python train.py --d_model=256 --n_head=2 --n_kv_head=2 --d_mlp=1024 --activation="tanh_gelu" --init="trunc" --init_std_up=0.0234 --optimizer="muon" --lr_mult_o=0.689 --lr_mult_down=2.0 --warmup_steps=200 --final_lr_fraction=0.1 --batch_tokens=65536 --train_tokens=698800000 --steps=10663
MLP neurons of a small language model. Each row is named by its layer, matrix (up: input weights) and neuron, and shows model dimensions 16-207. Each number is 128 + 24 x the weight over its row's rms, rounded and kept within 0 to 255. Numbers have three digits each.
After each neuron's rows, "fires on" lists the tokens most often at its 100 highest values on Wikipedia text that the model never trained on.

L14.up769:128132192097131119083107115123139134141138114151127124105102121075164161151164122109168130182160088113145112120078119095122118098123098116124148146189162101145142137121136087115210142139135188113133117105126111125121138099164111101167142123144122124106150126153107099160141136107186081145148151160088144141132110129164144107101086094071089148101125127143088101116163114124123103141149153093127115144140103132128113117130107126139146145115100131114148110179126147097120121162129130137138111127124141109102122109139148133178127146137129091141116093120094127106145088162166142169
fires on: " rec", " acc", " dec", " reve", "c"

L13.up854:128137132138120154167116117130111095111143117116149088162078109099140132154125071147161141105121142114108162182103109156102103149100135141142172148138131131121191105108114161152096079138135132049141168123128134136090113102140112138119123112162141150158147125116090111122127116123144077162154163141111120118145084162153170149092114121124112110122150094103107133122152183132117115109103146125144119148162138106137128111099156122118161094096103145118140133115160132131082148171157150134109120129147116091164117137125164099105124118143098127086131130111142136112151129146091131132
fires on: " |", "|"

L3.up608:131140122193091103077108153178110105127149098134156185144118150115097146080156143121143149134132093095119116146119123113136091152180107096155098178136118120144115157128131118149117115160103143159116163147133134154152081122088107092053147090129151100106122131141121122135117129124129164107120128164151118153101135161109145147120102126104115102090101115126161151140147132152139126112133135152141135130124112113154159170121136128093116141124102104127140108108121151094111154119115141147126130092179170109123153134136137125122099139104124163120129137140119149078095139138115125149
fires on: " of", "us", "like", " the", "time"

L13.up648:131093122081110138120138109126138124123103109128156147154130147144133134114122099123093137095120135102123120150116178128065129153121112148150104142151116092124158130149130146173098153165170113107170155151100111120082158131127129145124134084090158121136108155122085123172155099141129091093155159129102148140121111148133151095116126134158125110126125132104131129110128139147115102141080122112117158146182058116107101111118102134131116107158143111124135124125143147156113103103131153113107151098094098145136126112113092135170109118135140143139122125166141160128075115146115118120
fires on: " as", " al", " As", " cons", "As", " i"

L8.up76:106172148105134165169085140151141097075121110102141126140161119121097167124139099118115125139128091146149137135121120142157139128081142147136130182153128147114135098092105116121124118134136092181134101131143142092122172140087128189121124110074107116104122156124119135135168139165105108088114122197101149089170118152148101154088146112136135101146125136143140112128077165144104112156089139124129136138086107130094125170135140099141140146158162129112107141105150110149115097138130114093114133158121128137104128106117116110111105145156124103103141132111138159121164156133172143140
fires on: " |", "ra", " b"

L3.up984:144129109101068083087098115163134160113104099160105123144172108108124102159140138103129129110154097163102107083110125105129115092136177101150153118137128127123186125160100066105134102130153157111140130155143153142093154147136109106120153126099167146151072081136122120172082132112117122118117149090145134115154133142135111126152087164137111118117122132134161138196140150151145133148100087148126125143122133125095117142122152143141134119154145123143119111154136147151103121098105135059153169127081120079116144116147117115123148156156144127137074117138113114146110098146138104185
fires on: ":", "igi", " It", " -", "th", "ym"

L5.up440:133118165143137157100090132093115162139140143130078145137157135135093130153091095102154131123152128145165121091114166111118117186139111149111135149162091124161143134061096156190106131126113145125138159134130155096130086096119162128089142159099118114099144118157142130098111119115134050143152148147105107152137141167137120139096078098140152161136157075105139154111123133114102153134123130116167137093108170132189124135118154137084131171089064110114115141123113127106135132131131134173126113114155111130108167159117169104129132150090133098116154111134145133103110144099099144184
fires on: " (", " and", "-", "ca"

L5.up166:103109113146110101120105164135130106097153099156101134183144117116104123136144116099154161144111160172143144126141091098123091147150158098165152194155151151095124120099119135111121140147153123172162147134104124129184151127106136114141117133124167068124113117130113167156138131145143089088154109146098119094100095132127137137129119121091157135098140110117101098136157128126117184096089117099194147157136131142161133114134129131142141167124050150141091146128124098101114123115145078146173118157112131123128137118158121091144100124112101129118121142123170121136107123136166136119
fires on: " and", ",", "ui", "-"

L4.up649:130111152149179148151094133146132153149112115144086107164141101135132130099130126158146119118163125140122134158164136119144115126121167105153127137159105125128111129147127133091142124103147159118145144127120108121143116153146132123160146131179098102132137164130135157098162138089119148073105117146138185119106146117151099153099150099082103128109124104140111149109142147092153168094140124139114084149155121098118143120165122121156111102130158098137114127110166148108147115100131156127106097136081151139162123104121109113103105151106085112141156085120092139082175140115124125094
fires on: "s", "ing", "d", "lit", " of", "ting"

L13.up401:125156177130166127106130087114102095098146143158119102108125112158110154114123129125103126165151094115138126128108141147101148103140099085162108136156118097152114127171125125109114101133123142132144165167077145131132150132140062118133141118146135083107138152143166086190110137156153139144150158153161088071106138129141117169091136113123177143115141171094113078108084142100144144131120092151112124147164153104127139140092122092173145166129158126130130121130115110160155157149159151115115108127134117108136158142111128106084119110126138087091139150118077113150111129158166109097
fires on: " of", " the", ":", " a", " (", ","

L14.up61:140181165105163158093080132166136146073077153149133127113157139084086154101121141107147159085100118144155156132117129125174129162144147110118131159105139156148145153103093136151124185132128137154104135113120114103159168106139138143164150126124101128138096184140125100164116141135143157109163097104084138136130104111145125100133135090141119099128140116177139118143129139088085076119124131106150132147086110126114118152121159135139079133141161129148110130122094124159112124144167128150160109123153130109145136126121090123123073124114120121101084158125174127141112132124148122119
fires on: ",", "-", "|", " |", " On"

L4.up166:143094147147164086108128118105112088121114134124088129114167125090101159101099145171142084140137137119109121153085143119122178142097153124133112134135096163136119117086116104101104124131117116146119141133150095149114114101133121113141118099162131141120147145105103133113101153122097227137114072174147124154143143139135089119099124148168129118146168126136069114151155089142121110160095197128113118143186105111129127085159125124119137133145122137125119111125126153137128115089108089152129085083148132171162140100128084138151110118106116106103113186166143150144149116093113168145
fires on: ".", " |", "\"", "\n\n"

L16.up133:115073149170130120105120114167106143159117124122138105079162152097110139142161182140166144098122102122085131144093090106146129179156164135139123138111141124103114121112152143101123094176155120134140162151104162148162148134153114105133093135155148133094113132119134111134107138118092121143151065092115124139126126100145092150126105113141105131123111158162141145125165130155088118132118134133141123127133140095139117146182164069125131131164116106130111103150132125103114136165131132150156153146128137109106151105124131101095139118132146117105094156100114141108167094067094133141
fires on: " \"", " (", "-", " in", " un"

L4.up924:127144141104138123125102169163139131123147117119148148171116121112125100151141151103109091139156139133140097146134132111153124140142082181148154054129131136105150118092165158107163141142110141084136133156132161162124100131095144140129122101143114109126125169117120098106090106125106136163090153132147094140070072152161099113091162123109148143135128116167133145128169149123146087136104075146137095172132140108123137105176135119133111095131147117122145127125127120102121139088206178158090121122173134141141143088119149116136139133135135131123101122143136129142099116131098092124
fires on: " a", " not", " in", " an", "ub", "\n\n"

L5.up980:108116123151139063107168140148130137113129137098115184116138143128143124112137130146147118139145140141146128108118167112126118114163148086151095109171165139092148165061144103119100113142109188134126116097166183096155150147119179117110135133152129111088142108115105113116107166096149124125126106125103141133120087110083157107102101114087153115139129118106151129144151143112131151131124148147134085147101116102148136143119143137108159130143130122108114135112134111121139136080132083132125161153139161125114147150130082080132108085147112123082119151096112144154110143132121101191
fires on: " and", ",", "ped", ":", "che"

L8.up877:097170159159128135137125137157114128109118128150133146133111162126128154134100138085112125146135111064119097145136143108122179093092101160143178109133110108110089121098115143122095125088157121131097119158180152148112146131175171134148101121168132123144131127146135095137175130157124147144097130154093087178135106089114136105153126126106095136143101133102111137106136139141130128084156138132126133123075110172095127125124134132155102117103103119130129122118106140120105136139116096162158104104111116112144104109141141141087128120105171157127113131107175127165103180115146115102
fires on: "|", "-"

L3.up888:159134167112109114056140163101137136160123098114120127139111102136152159182105155131099122142134094165153150128162117118104148103124105114139093095111111143110126128107161104125137121127119169110137113133113122145101091170140113150093160113158128108131117155140087087190151147125106100142108116102133124102116166138113105097123142125129107091121140118157154140190127151166112154117146140147133091126088137140147130122149096116152141089072128102112108169068138110120151117137112122145121122122161141130127153116125091156110125131101111097118147145154113133143126155135139108127
fires on: " |", "  ", "0", "1", " −"

L13.up386:127090106117154099083164137112150118158129133141138080145156135149135112072125111105126151137118101088102189117107083118119139106153115140169091130090133155127135139141103141085111179133165090116116099100158131136138121161144141143122125128195120190135155125140138153091094100111125107102129106094144151131126122155155149152102162151157128131103104168119134119143069149138126133167145128147149121125136109116139136106124130114097164086105086148118126127133140131127115100148135098154166135134134166171152124124137093099140104115140119089121115126162146135134167132149113153166
fires on: ".", ":", ","

L4.up384:126126156135129161117104110117129103161151131165140182117157113159113101146134120149131082137113096162112153104127109093143099108144143167102120123105164136091156156105122139164125131113143129131139117092134127112128114127108154083142093105136134137117149126135125093094098131148087082095127149167131157156141118121129116090154153122168122122132156192113134120116086149111139110140115158155129112146107152133136148127134133156136135121084098115123142145102093094121129125119144122115108165093093096145092102107174192104146125081106141113097118148152138141093150134139078123117
fires on: " from", " on", " (", "ort", "port"

L3.up288:110131119142090132138079141170140132125141134122100137087113104112091085141136114136103135114121161069156110108107135095123101114087104182129104134106118140165111132125139180121115145115127126111151128067168119178171151090115126113134107127134110162135094140127132133181155188114143111124143178129135148134133134098141126171169104106092104139120120121161119151153131119129158120159107086141155139065097170110105125120100137126139101111167107146157142139140133152125151114107118133155094134120142132195137133117135112134122141125119159125100122069079141103109110148104160078113
fires on: ".", " that", "ber", "err", " World", " That"

L8.up311:113128174147132121129123158123150133108127142114098113146097136087085123180132119158135108147132124103109160112128114161124151162136131102119153082166101120093127104163165115137146100140141144142189169102103141144104154101084143121115139106150136107134141114112102147114145146134162132139109151100159151105134110121129112092117097135139134135114141173124114084123104124129152131146094123132160141161140112136144175146129170114126148128098122176093137142118142113131123161137169102136064124106124111153158132097109161118070129137129095114085120112134125165136160182163115077154
fires on: " |", "|"

L5.up705:138107126124129188104136127114105127128159117103155143117163110117154126124125119178165129082136139080102146156088110076157125129174096168110107138154131153100136102090138131137075159160155083149161160098129120094168110117114154136128067169171094116088103110123138106129115106156130145144146123136173109168147096109120149148113112101089109138107127143130134126149158147089098136137148115098107142167108142122102108102088100126118153148115141090129123135148135123140142167109120114106116151156192145138099151133119169107155125105115123140103108147089112116130127110120178132117
fires on: "-", " of", ",", ":"

L4.up314:095123149109072110123147130157112110101159109110120089132120101105131146177107155089136138128133105148122113141104107086090114117102126137149120121126149144151153147108166115133096140119141073161144141086151106123125132122158128123104127114162099127100104177046164119149137104140122095151144182146118143146112143129185072115143113093160142146097152158174119138175115081137166131091114092135144135126055136152121074140111140156121124100147124141089129166104148108101100092163142155146143132135109151131150126117136171148132162109111161135114131122129165118159144098100150124139
fires on: ".", "W"

L14.up241:123092139128144100108123146092118081128087113167190192144144144113099128123127124135097138140137167164117099117149154224131126143133151135122136130127110139141101125153130117166144144155079135140184131130133105091140152147103109079148125108164120114149127118151099133118097072120143157118114105111095167171079140124158111126070128163131081109133159133132134094100113171089102141122136127138102125115152113078089109118108095176116112120141113123142164090134115139089142144116124115097113140108156122130114096109131144142135125134151146132101159189118103109134157126148137153130
fires on: " |", "-", "|", ",", " %", " -"

L3.up199:124147115114117156121106165115113135113143106175105145091114149136089115139109134111169107097142113117136126143158151139117128096112119132110143108136156114127139120103117154138111146117128120153095106082074185100132121111133132118098128122117140081105096114134149145168170114139117139159098137101133144148161150100129122122113144102117086126137156165131122109145172174123113189103131118140121125122093068123079127155142098102110172116138167116100143151155135162106136212147100097058119109144132148145150187140115137136093168107127129125125159148070133130163083096162178127128
fires on: " of", ":", "nt", "ight", "ry"

L14.up667:079142146111132109095111147117100157164123162101113125122143097133134147137102120124096132155176189128121109156122117113151129114104156113091108121175139155148136140128122141106069114147095130148149140134133116116126128125174140109115129085091157103143135129107105127121110120122157139145140131157154109112147156119117131095123095134148086131157113132108123159142148136102098098144165156119153120121187104140125130110157099126150112146130143105131195151145108137137094156101136107174102103180114176150135121112111112151142178104170144149094140172105158123139108183110145114106
fires on: " as", "|", "\n\n", " than", " |", "."

L3.up636:128088179129136093127093126155102133112120177176131107155108128150162101138096127155129130100110069150123143142110120118141144140103063124084123127110156121164138132121170111134138107117148146076148089137116119167128083132135118183134113135140148124122107157131141126131118116137140166172123116124174097126152168120165151129120158138109110136152122104130128139133156168160097117101106113084101139122143098161123091182096133125095163114109149131136180142118157140115149118151126142118098133123128123148153092109139120122088123091111120108115138106171127156087107141135095076116
fires on: "ed", "ing", "al", "est", "ific"

L4.up212:121114125130102186153136173113147111106115139121145110108101134114139171126073159132125129131119144089122108131138146136105140110088147139171109142133132158143119178093143123141129113086123082146151149146190113136169119112138118141104132138112107137115118126125146148116197126118135085170064172137071122146116096127157077132139110088149120141131131104150109140139146111165171157120135082143121121120142139137128155093130127093131135139164130119127153158096108086107124149125118140134086155117135155125128135115113096111105114098131110141135155121087141112128119134108132093064
fires on: ".", "r", "at", " That"

L5.up1014:156065123133147126154123111124068110143140132108153139117112176131123132136127131113178145147123125119123107144089126097154139166138153148127155150126123119138149140110135125138124125117144136158159120111120131166142147124109154151176088103104069108111146101125104152120131185129097123150138114136138110113145129145121093105118134101144130099103210119148131159151146093121119085119089176119094104149129141163122096125130146109130152090084108121112110160095137114134079115109143163122150102126167134128128127109115094142103066135176124138125145086171135122144187150082116132118
fires on: ".", "\"", "\n"

L8.up206:085100134144161111066117116109100135128154112131143104129173111163086146173112184107137107098078146133126085057137132123154116145132141150118116146114130121161092144135089147171133112144106122146129111151141131167110131149188138097155117124153101115127123101126137133110141089140149123144111095120131143134139118146153111160131124110106134136087164131134137113155098129122106109144151119142138136108110062118120133088149096173084113167160158110113088089096122138132151075087138101109152141085149114127091132131103096137132145098111127117114113153118175151164138141130125127147
fires on: "-", " In", " the"

L3.up948:082133127162089121073110154117166134129127109163123119110159135138088145156129117098114118139116127142119113149107107116129102145135190114119139139140111103134163163123124154106141112081168118079147108101131123106116116175093129141154191157138156151110104118126129131112119150119103082131114133151168107106112158114130135108162114124122108165115091094170160143134127160149144125156124103084112149128125152140125169125096151104129136146134135157180146149099121150131134166068125165128124134150137120142094165071164125079115166090181122124144162141101143092104142154131184126126
fires on: ":", " between", "ous"

L3.up369:116092149118135130126146112148096124136074138088088123096140138124084182131172134112151164141124158113083136158107159078131164155120092141120138096159129081086178143097129138118109126112156117085112122111121082111129086093177140109111106120133111095109111106160152111167114124114100120163162139109112113124115095141136098150131129134101111145118168117143141072132149172155106130155113133145142112119131163180105128163139151144125094102101160150132124103131118151119110139105145139117153113138154094129147122143126120118159109086108141128101126111118136102125133147121120086130
fires on: " time", ",", " to", " end", " least"

L4.up396:163127152167112127106118139135132133126105164147123156146134099144093125111154094104110112115144141144166162144132107090130131103108159129153114153122182128101107143113052115106086104136140116096117166099154119118126121113142098123132094116083112137097147087163077106134122142134082133146135148162168119123096130130129142147126115109124102180145189123165116151114130161141108105122115125110157097125094111106122110139130102129167125119170135128126145080087144143118161099104117134096183159113123141193143139107075090100117146136145162127125176097214104129129110153139123133140
fires on: " the", "d", "'", "ng", "g", "ta"

L16.up997:167109118114091150160135118125107113129122082097130094131133132126132138091153114139146137123122121138131176102163113194118098113121135100149130118130138140147144173142090139122129102153129112127103109126125129168169094144127134119123127152137164127130138134115148142104132091123108109097153094070096141126149147105108092130136135102143137140068162091131109122149111114157141107117184141134142145130122122167135132130176121136138151082117108130107167112125158108179125088139143117118114087116169121132133126117122136113109139122087151109127084124142149104134153121142113114138
fires on: ".", ","

L5.up990:156114113153134102142095149132147102136157103122169112123113107146128118130132109110158136159149125149150124166158118158112120127144129113158148120130103137132070152136110087140111167170137135156142161130126106115109099145135134095142139133113156137127141138155165095135157134131141102175117124169150182122141101129077110140146096130119140126155131104145127089143132141104102089145124081127166113108116132130128149151111141099121085138118120103124150101117131145112124153147138149137071154140168154113094126084091115144063123110149154157130140140146145133139073087174136126160
fires on: " of", " the", " part", " one", "-", " second"

L13.up427:123155168132132096075066127130114108127148195129158124164134072111114129129124168138183129148104141123133140112150137137130139111143111077152185128161104112135122130115092153093128141103112135088103110129085159120101147113140144113134098129130127111150156147118150115137122141130105117096107174138119122140104086143207178076112158116118164146138147143128120137101145158084107059124134144135144135163112099171131150107162130119116134092080148138119128132135137141123118101099115166112146148093119146116133099098154123109153130148112106121109118140145142122163122134148116140132
fires on: " is", " was", " a", " in"

L13.up957:143126131183118140129134109179099132110172136152110128088127111096132143133103141145124139115103132096182150115103141112117094113134130164140142139136131104106107149122133097144139126158145100104087111101128156120144135114097120115121152116095121126083115187145150143153184119151134155139128114111093116128113113072159108146131131113169129121130099116124156140123126142158082101116113120077137079087139162065142119112159204094146145137154140148122113112123129113097162123104093167143106132132097118091127145116084143155154121108126098110140131107131131094168118151142102158124
fires on: " (", "-", "{", "ma", "al"

L13.up134:136130139125124118133126153165098157122172141129147103070119121100133181171111102122164111135083132112136110190150129133106104081155155132175085113150128147126165079123109141076115094151107087134124124163095107109125150150161103099127147149173124154151145090134099085104126121140166178139116163148127142175170162154118098104145107164098076137133121167164130143124132123114120117126124128160133123133154109167075122126117124132114143135137140097133124098095120132076140137132090139133103081108133115099117111096129148124165143113084158135129120142098155124115158111126129135176
fires on: " (", ":", " as", ",", " called"

L4.up887:093125157139143173105104168152108165138115138093111090139090148095114105096122110121129175158141131140160151066169115138117123165107137117136157075156152143100138142150155130172065080153124128083132136131091134154104166141119124096102138087138142114116128122103102097115145122151125106166123172142095148113156095147157148144125130104156097107101149111166165131141076144126107118165124105128145145152135144144127144138119132125167135145104113112124107174091167129133129129113167130150099151126094142135092148096117141124097139102137138108159123108130093163132120146168125099098
fires on: "|"

L5.up348:095140121125160143159126184135143135142108129128144156139085109101109104135104102165128141152143130154123135097170117150098136127109170150112134108138140106072101137090149122130131136130123105121163126153119136137100170133111136132120062152142154118157086141093117085145174150123176059145141141132148188115124087153154128119115106100148128129149144142138136105125090131123144138143151106105142103140106183106122128155134155072140153125091126155106135115095131127124115147131165146149108184146128110138147094150170122140090093141121125162075137108108133139086160155097126090128
fires on: " |", ";"

L5.up891:111129161137128144114123153108126124120123133099152157117136147151144116112149082136155125118132139176157167160136119134126147166099183109137082101124105165141137152092116089096091137118148157143109089118086137124081143099152129106131115098134110133121113129156130137133114154130139148140124088125164113134108111158112134103116084087143155121109159116163145096162185150125092158128099150119092111142100115152088147140168144144089149132104125107113136114130095116128141153116151139121104087112141112098111175163109190146156146095148142120108174127100116120158149134098136118152
fires on: " of", " a", " two", "-", ":"

L4.up743:147127152110091123152134102096137161149159123134086147116142145105116132187127117116125129094108161104130088173168125100079118150113127163188092137160129140130151133134102115094120093093141106110123112140091133123118147137115119106140146128172102111125125128122162156139090161132083141119092151128170134123137170088140149142121167128148125156131134161150113109140148179162125152160116120138102092124064105145097151136098086142176138135095167086101098152132132111121128113143122143114162097130118147120078086149127140139122151152126151125156133155090163162108154146077149100132
fires on: " of", ":", ".", " medal", " Total"

L16.up628:117185134134147139154150141126125099145125094132118134126131133142127110156138125148152118117173131125083123159142118149164121131168113145132095147107138151116095134101125142158165124111133094114113148086110156185128168106117142148167164128124068136096152141133106084112107116100113165148137129137089180125091162132098127162102138128128113077173117123138124113153117139159164160145089156116091127131131125116106115070173168137170130139134142163139109137127116133100150114141175128138080123109123095103097085132112104094149093137174116144146144099081142088160123096123136121118
fires on: " Ad", " le", " United", " Tra", " En", " ad"

L8.up554:138171129119145163090151143148173100140103142145117141145134131125147124124124109143157121063161117094109151155140079104128107108153113148151113123142156121117121145181126127091139127135121123092098142135155151121092130127122104126147091116168147098105144153130126128129076142103155153155118139158142115121175097120158120178143117143179118180121126187132175154143174126155135132163179111137125151135078141127138111121108108133114098134119111109073106075177140126091096114101131067114123131105130120155116180117101097130151136117157104143125120144114136136128139129152108121119
fires on: " was", ",", " would", " were", " by", "s"

L8.up340:133142164105132199135076090119118135113129130142153152124116116148137133143122160135143070156156119134105120120090172114143098127126090145165121114141130108101146153134140151133176126117120145123132168107115153095137160093146107128161135129142105094132133100125107159124078138160103079164092124144159090120141126136155135116136146136163128078087089104169136121105122107170137128108140124124166077147118168129078140128150142084135121114129083148095126090175100129152151136058120131157086120114125128158120110098105163152102127124137171154148111125164120108128155141144092125163
fires on: " (", "c", " of", " from", "no", " the"

L16.up848:121158155120153097114124112158131135146092138184108121151115151166077167091096130103189150132152115122151159101104114162099137090134118114143105125126124086178122117151115129122089106108148159153112137087113137112143140107128146142160154120173161133093128123130129103170112129130161132107097114128126133127093152116111136128126085110144126162151141140139110137184116113118196102164090114108121086168082119103128115185147109113133114124122181199124172135146120164135138116111111150138094112133111161086085098167107104130119121118100114116138114121115109116120125098163129142119
fires on: " |", ",", ":", " by", " –"

L3.up988:095137136127121119163115135132109130127107151106174128095165119130105128118123120112121124116176147146128130096135122120107144149187111146129109147123225152128157155100126142085103098089086087139101114100146125115100120138101190103132126115158087165123137116095078124123079146141093105119129148136114106125122125117109106146102114174137118118152112125150102162165112144154117116171157138115139144122146118155145111147142116143121149103133100115161144177099131120077157150097131116108171164123111136122159108093077073130082155160143126126094162121139170112115101110119174154112
fires on: "na", "'", "g", "min", "ert", "gh"

L5.up413:138141135128138121104083166168144137143072133115109154113131128161133119112108139153124138119114130117121082099097137136123073127093137119110109130099099115126143093127141158120102090138141158100111121105151129138115127161107172158120124122151124113148106083137145107100147160123123135092115111129133123147103076093149129119129141077127082105148099123147170156169158134146131119147178143087140131143151108144096121105138145138160091113184103104152083117119074163109170120098097141122142106101130146181129130149111142156108139146114168163098117136090137113162101125124109107114
fires on: "-", "s", "\"", " a"

L5.up216:158152089128100140163137175130076114078129151186134156097157137131099166096136114117146097165128118138155102158131103151080118111149142113117115062153104124090101110141098099144086147113118125120116130127143114148112134124105103122153110130156154113128154121125117118085132134125142088121107121167182075118159144110176145134144117109146113127127144141136115150160120113114129144158125146128104126150144150113094163136153094098108139118123127128164122161145147169091127135082120160146124126092107118149124120102090124105152116109148142147188099145079162127122158147139123140148
fires on: ":", " by", " of", " as", "N", " against"

L5.up307:094134174096136102104117173128165089108072163104112159132127147135088129132124140157119122135103129096112107060126166116118151117113122122109181116112152090100175129121165102163134122114173167070163153130103121110112168122140155131128081111157088109152087096152136149147175091116173128177149148080108152102140121115114143143103116142132126106162182119154134113121130097146117148119146145131104107131136089150119119177168129137132126077126129131166140178145160105137103103128140134125136097112111149140154119090120108106118103136138172130124120118178113096139157145090111104112
fires on: " |", " was", " and", " while"

L5.up945:163155116107148157122092130155142116127146138139132146156128139155113133128108123159126096123117164082133155143093110135128109142205176175124110153093158109161128102117157099117122143106145092132162102102116121145166063160115130127091177120185130123114150126092163139142126141111131131111121097119149111114180116133142149081107093128090150158117114129164122160142170148102111129128140128110073158134158101115139083120126139120117171133107170151070140148115162159094136127123152102102133134083146121082154122152108129162125101107116142136082117085158091111122146129115097135102
fires on: "al", "d", "ed", "nt", "l"

L16.up579:132138159123118156148146133130076147129097166127142177134115134095157147146140132157148144122098151139140112102085141176127145143139122124111070096137125085136118120141148109138108141106137116153116106137148165106096133119136165137158098088151155091115142171191133099149138113138135108146119159116139161141100116110105136134083117134108144120138132138155115125154155108126121121133121100180095112160094057105097155168163107106129134144118110141158116119099103169158117117109071148093090099104128170144149137155115162125129099127093128072147109154162108075112100104148140109132
fires on: "-", " a", ":", ","

L3.up190:144127099145157156141118163084149115187101136120113115164154131163140126139103128165104143108155136137113144134119115135095116143125124123097059113127153102101107144102169112129157166121132135123140155080135142124116100151107127099073156130151114151088155128106121140099063149107112142090136132110191126161138132185121146148110094147147124192132109151116135126166128167129156126139113072121112135133190100134162133093139090135090167121121133145111152104153094105087083131095118117127131129127134168108142117142137090163152148157125114114133114112141136108092116135189142088102
fires on: ".", ",", " ."

L4.up155:101101108113154149074092123158148101101133118124116149125125130129188143112161126075136127111119110140140123143078129098125148172114110112139088109118109132088109135144145100128105125115145114159138124134155140115098155137158129122175118113169118092146136158125104102144129136135129127091161143117142084097146133082138134104126113116109064130111126141151134130123139148129114199128144128159171119152086130144121075159124140124147147152113110095148126111176125138125133179113101128149162129117111110184116084094121167111127114096154126141130106142112141120179160140117119094155
fires on: "-", "d", " –", "th", "mo", "ep"

L8.up349:116116159166104104134125089108140142111149149130107115150134128172140161125153112105110159083134107106166155076151153093135111132162186142080107112115135111122151159123163151131147128123104141132137119132130128145123126115128119117172116108154122135141168114117138142184126121150112128107094131139093155140133105163176102129143108086134133114116106101172135170149145142086132150153132132099127112124093129134104146131169114085157158140140152096112093092166113120099119144112098100110123144098105127104090144145140115155141106105111132140131185097116142144178087128140131147129
fires on: "-", " /", " for", " was"

L8.up404:131137130136128122126068104156117140110093120191122151110127127160075112090122114094130101165129097158176134143161145101150142137152125100102124162166192114107130127135136146069159090174130110130120095121138135158123117097112106082165151146100133067122115109138152127129138151129111101088135109161106120109155135139100103105119099139151157125099095135112109176149123122134128111130158104125115081146149144139127124121178151143115126117118148114131122135097134106160163089138130121156104131140114139136144164113102124113137094116147099107167134111116128126132173138132089143124
fires on: "s", " to", "d", "ing", "ed"

L13.up212:163116099150127158136120168124129117187151131168184138090148115108096107136151097097139113178130129093152123150117109134125131093115117121150110132138147069112095117108126103090121126167168131107118160113102134117150143182136162100094130141157133127150142111154143109147150100132144127156123164131085128073157106172094148133098105085118094096118127159122124133124156154108149163106119158074150135138142141141105127140117164134144138133129147108151134131126123146116154102177117147155130124115122102066123147096126126102107131147099126102110070124124170123140142177106090131161
fires on: "\n", " \"", ",", "—", " ("

L5.up984:107156123136100096128126088129104083106128120161164113158100090119092104148134172126126145110102081131063135078126136142086103102092142135146152102122160139130168090127112111151096168158113101139145156122163132124123120141131139166098137157149110155134127151087173138164097098113143114120160126128140104130153158066192114130124154115123134109109118106184103165190102122137151102157123111135113112113137135163110115102131112122104132095144114151126135128107157102152138119114170135145144163145093123134096139122132149161136124153108162120172120145133163146171124104161144075120
fires on: ".", " l", " n"

L8.up559:139109160125108143088107111118080151108137155079125173143136075168106153132133118115133139118148144119133100116115131113078148100123175146120146155129140104103124121163098135148135141132152120087137138107110141133110135151136117127127146153140134077093155143102125100159150106107109135119143116114131092131078132136133117157157198139128140130179095090125158152107115105138087084130097159165152108105138140130115131155151149135128164119145180090085114100186140104105149062120108149109093141137142110141116101124123133130142105120090170149118177147117118101106127138116142127182
fires on: "-", " (", "\n\n", "/", "{"